Part of a small language model's weights.
Architecture: LayerNorm before each block, biases, tied embeddings.
MLP neurons of a small language model. Each row is named by its layer, matrix (up: input weights) and neuron, and shows model dimensions 48-143. Each number is 50 + 12 x the weight over its row's rms, rounded and kept within 0 to 99.
Before each neuron's rows, "fires on" lists the tokens most often at its 100 highest values on Wikipedia text that the model never trained on.

fires on: "a", "\"", "ak"
L2.up275:42 47 45 50 48 62 58 51 56 49 57 27 34 38 52 29 46 41 40 55 45 41 38 65 31 47 51 55 74 56 52 50 40 51 46 37 41 33 52 35 64 45 53 70 28 39 62 69 55 57 49 36 32 66 38 62 46 41 60 53 30 64 67 42 65 48 32 59 57 33 64 64 48 44 69 84 51 49 49 73 62 62 43 79 52 34 74 47 66 41 49 67 69 20 60 39

fires on: "-", "–", " ", " as"
L2.up576:56 46 55 45 26 57 40 76 36 46 41 50 54 38 70 26 59 68 58 28 43 53 63 59 55 52 62 51 30 48 55 48 46 48 59 37 50 64 57 54 20 43 65 34 71 56 60 48 51 65 48 48 45 55 48 59 53 34 48 51 58 59 34 55 64 35 43 35 53 47 51 56 57 49 36 44 35 35 51 45 59 38 50 36 52 26 38 42 32 47 59 33 59 45 58 58

fires on: "h", "H", " H", " h"
L2.up318:64 55 37 60 54 34 47 37 57 40 43 65 56 44 63 77 52 32 25 57 62 46 35 57 49 53 64 51 52 97 44 44 62 42 37 68 48 36 52 58 39 63 54 58 48 50 58 42 50 55 41 72 40 46 55 55 21 57 63 31 59 44 48 58 49 38 55 38 51 55 43 48 43 59 43 40 35 40 32 49 63 30 56 59 33 44 42 61 43 38 36 26 42 57 57 35

fires on: " Ch", "ent", "C", " P"
L4.up156:51 46 71 49 58 51 61 53 66 62 49 52 34 78 49 72 47 44 46 41 54 56 48 67 46 48 34 49 50 19 24 45 47 50 59 76 69 40 52 33 46 57 54 49 42 48 40 61 65 44 69 38 48 31 32 52 36 36 45 54 57 71 34 55 55 54 70 58 48 81 24 51 58 52 47 24 42 34 59 44 41 45 35 60 46 42 53 48 54 38 57 50 59 52 47 48

fires on: "ot", "ill", "g", "ar", "end", "her"
L4.up39:73 50 41 48 45 44 51 54 28 63 49 41 34 46 36 69 45 55 58 43 51 28 48 53 56 27 46 46 33 54 51 35 47 44 59 63 46 16 60 48 42 67 61 32 64 48 63 44 65 49 50 67 42 57 56 54 53 61 47 46 46 57 46 74 45 37 47 80 31 64 59 57 37 40 71 81 48 70 45 14 31 50 63 61 48 51 52 35 37 44 64 47 38 53 30 59

fires on: "it", "iv", "im"
L2.up614:52 70 50 37 46 37 60 62 49 58 56 25 40 32 56 41 65 58 56 64 34 35 60 36 38 53 45 33 62 46 53 50 56 73 52 61 45 41 49 38 33 61 38 55 54 44 43 51 39 56 53 53 68 55 84 23 42 45 70 47 48 27 33 46 52 42 52 58 51 48 54 46 59 34 58 55 59 37 66 26 60 55 61 39 40 99 37 42 50 48 33 52 57 74 56 52

fires on: "1", "it", "c", "ic", "an"
L4.up256:50 44 45 47 51 50 52 63 45 48 64 56 54 74 49 54 38 45 54 50 28 60 54 30 35 67 47 31 52 55 73 34 63 46 43 64 60 47 53 58 39 60 65 29 34 46 53 46 60 60 68 38 54 50 61 18 38 46 41 41 41 61 50 52 75 48 52 52 51 41 49 46 76 37 62 53 50 55 70 58 67 37 53 72 48 62 18 38 48 39 48 39 48 45 58 51

fires on: "-"
L2.up467:29 60 18 37 43 29 35 41 39 60 41 43 50 56 68 36 59 64 61 38 49 64 45 61 44 53 61 50 60 61 43 45 54 38 49 79 68 47 48 50 44 81 59 45 55 56 53 45 57 67 36 46 54 45 50 47 71 60 49 61 45 51 38 40 52 24 40 60 41 37 56 41 42 48 59 39 68 46 42 56 48 63 47 51 58 33 47 31 35 59 72 50 54 32 63 67

fires on: "\\", "/", "{", "(", "_"
L2.up501:35 49 34 46 47 31 61 55 28 52 33 40 23 61 62 68 38 53 58 51 65 47 35 50 76 74 41 42 64 65 41 36 45 55 55 60 76 57 39 43 50 54 51 77 33 42 61 49 37 43 64 47 42 58 57 64 49 39 53 26 41 49 39 70 63 51 35 38 58 53 53 43 62 39 32 37 70 41 49 42 58 37 58 49 29 52 66 48 69 55 35 19 49 49 51 76

fires on: "iv"
L2.up18:79 50 51 50 55 46 51 30 48 50 43 12 40 44 40 37 52 56 47 43 42 47 49 56 22 73 43 37 53 38 37 38 33 52 42 47 57 42 33 54 43 61 66 67 55 67 35 39 56 50 42 65 53 30 55 55 49 34 69 44 34 60 55 60 45 36 57 66 65 39 53 54 42 49 59 36 59 34 64 16 61 51 62 43 44 45 45 56 55 40 55 45 53 41 30 44

fires on: "im", "\n"
L2.up17:46 46 53 32 33 35 48 50 48 55 51 50 40 49 34 75 36 72 62 49 50 56 23 40 63 62 19 41 53 54 64 47 51 51 49 75 49 54 44 33 48 65 42 46 72 54 56 54 57 43 68 43 63 34 41 61 15 59 75 58 46 28 37 43 57 48 54 65 39 57 50 57 74 35 51 66 58 30 69 50 26 50 56 55 55 59 39 55 39 46 56 42 68 55 64 55

fires on: "{", "/", " (", " de", "ember", " f"
L2.up281:52 56 54 32 66 31 78 53 50 63 53 46 32 65 46 39 31 65 49 41 41 18 40 37 71 53 71 47 60 57 48 41 36 46 35 43 47 57 35 48 54 50 50 76 48 53 68 51 65 25 52 41 42 52 64 50 70 29 79 50 48 65 49 59 56 50 53 37 54 57 50 48 47 36 60 54 56 51 22 45 46 48 45 30 64 38 53 43 57 44 45 40 56 75 58 60

fires on: " h", " H", "H"
L4.up324:63 45 50 46 63 29 45 45 51 45 55 63 53 58 44 73 46 37 47 60 46 44 44 61 39 48 46 49 46 77 55 46 48 38 53 64 65 52 34 68 48 49 39 59 63 57 45 37 56 45 54 59 34 49 75 49 55 49 60 60 57 42 58 72 64 58 53 35 40 56 47 50 68 48 41 50 46 50 44 54 51 33 52 46 36 47 34 55 48 31 39 30 57 52 59 27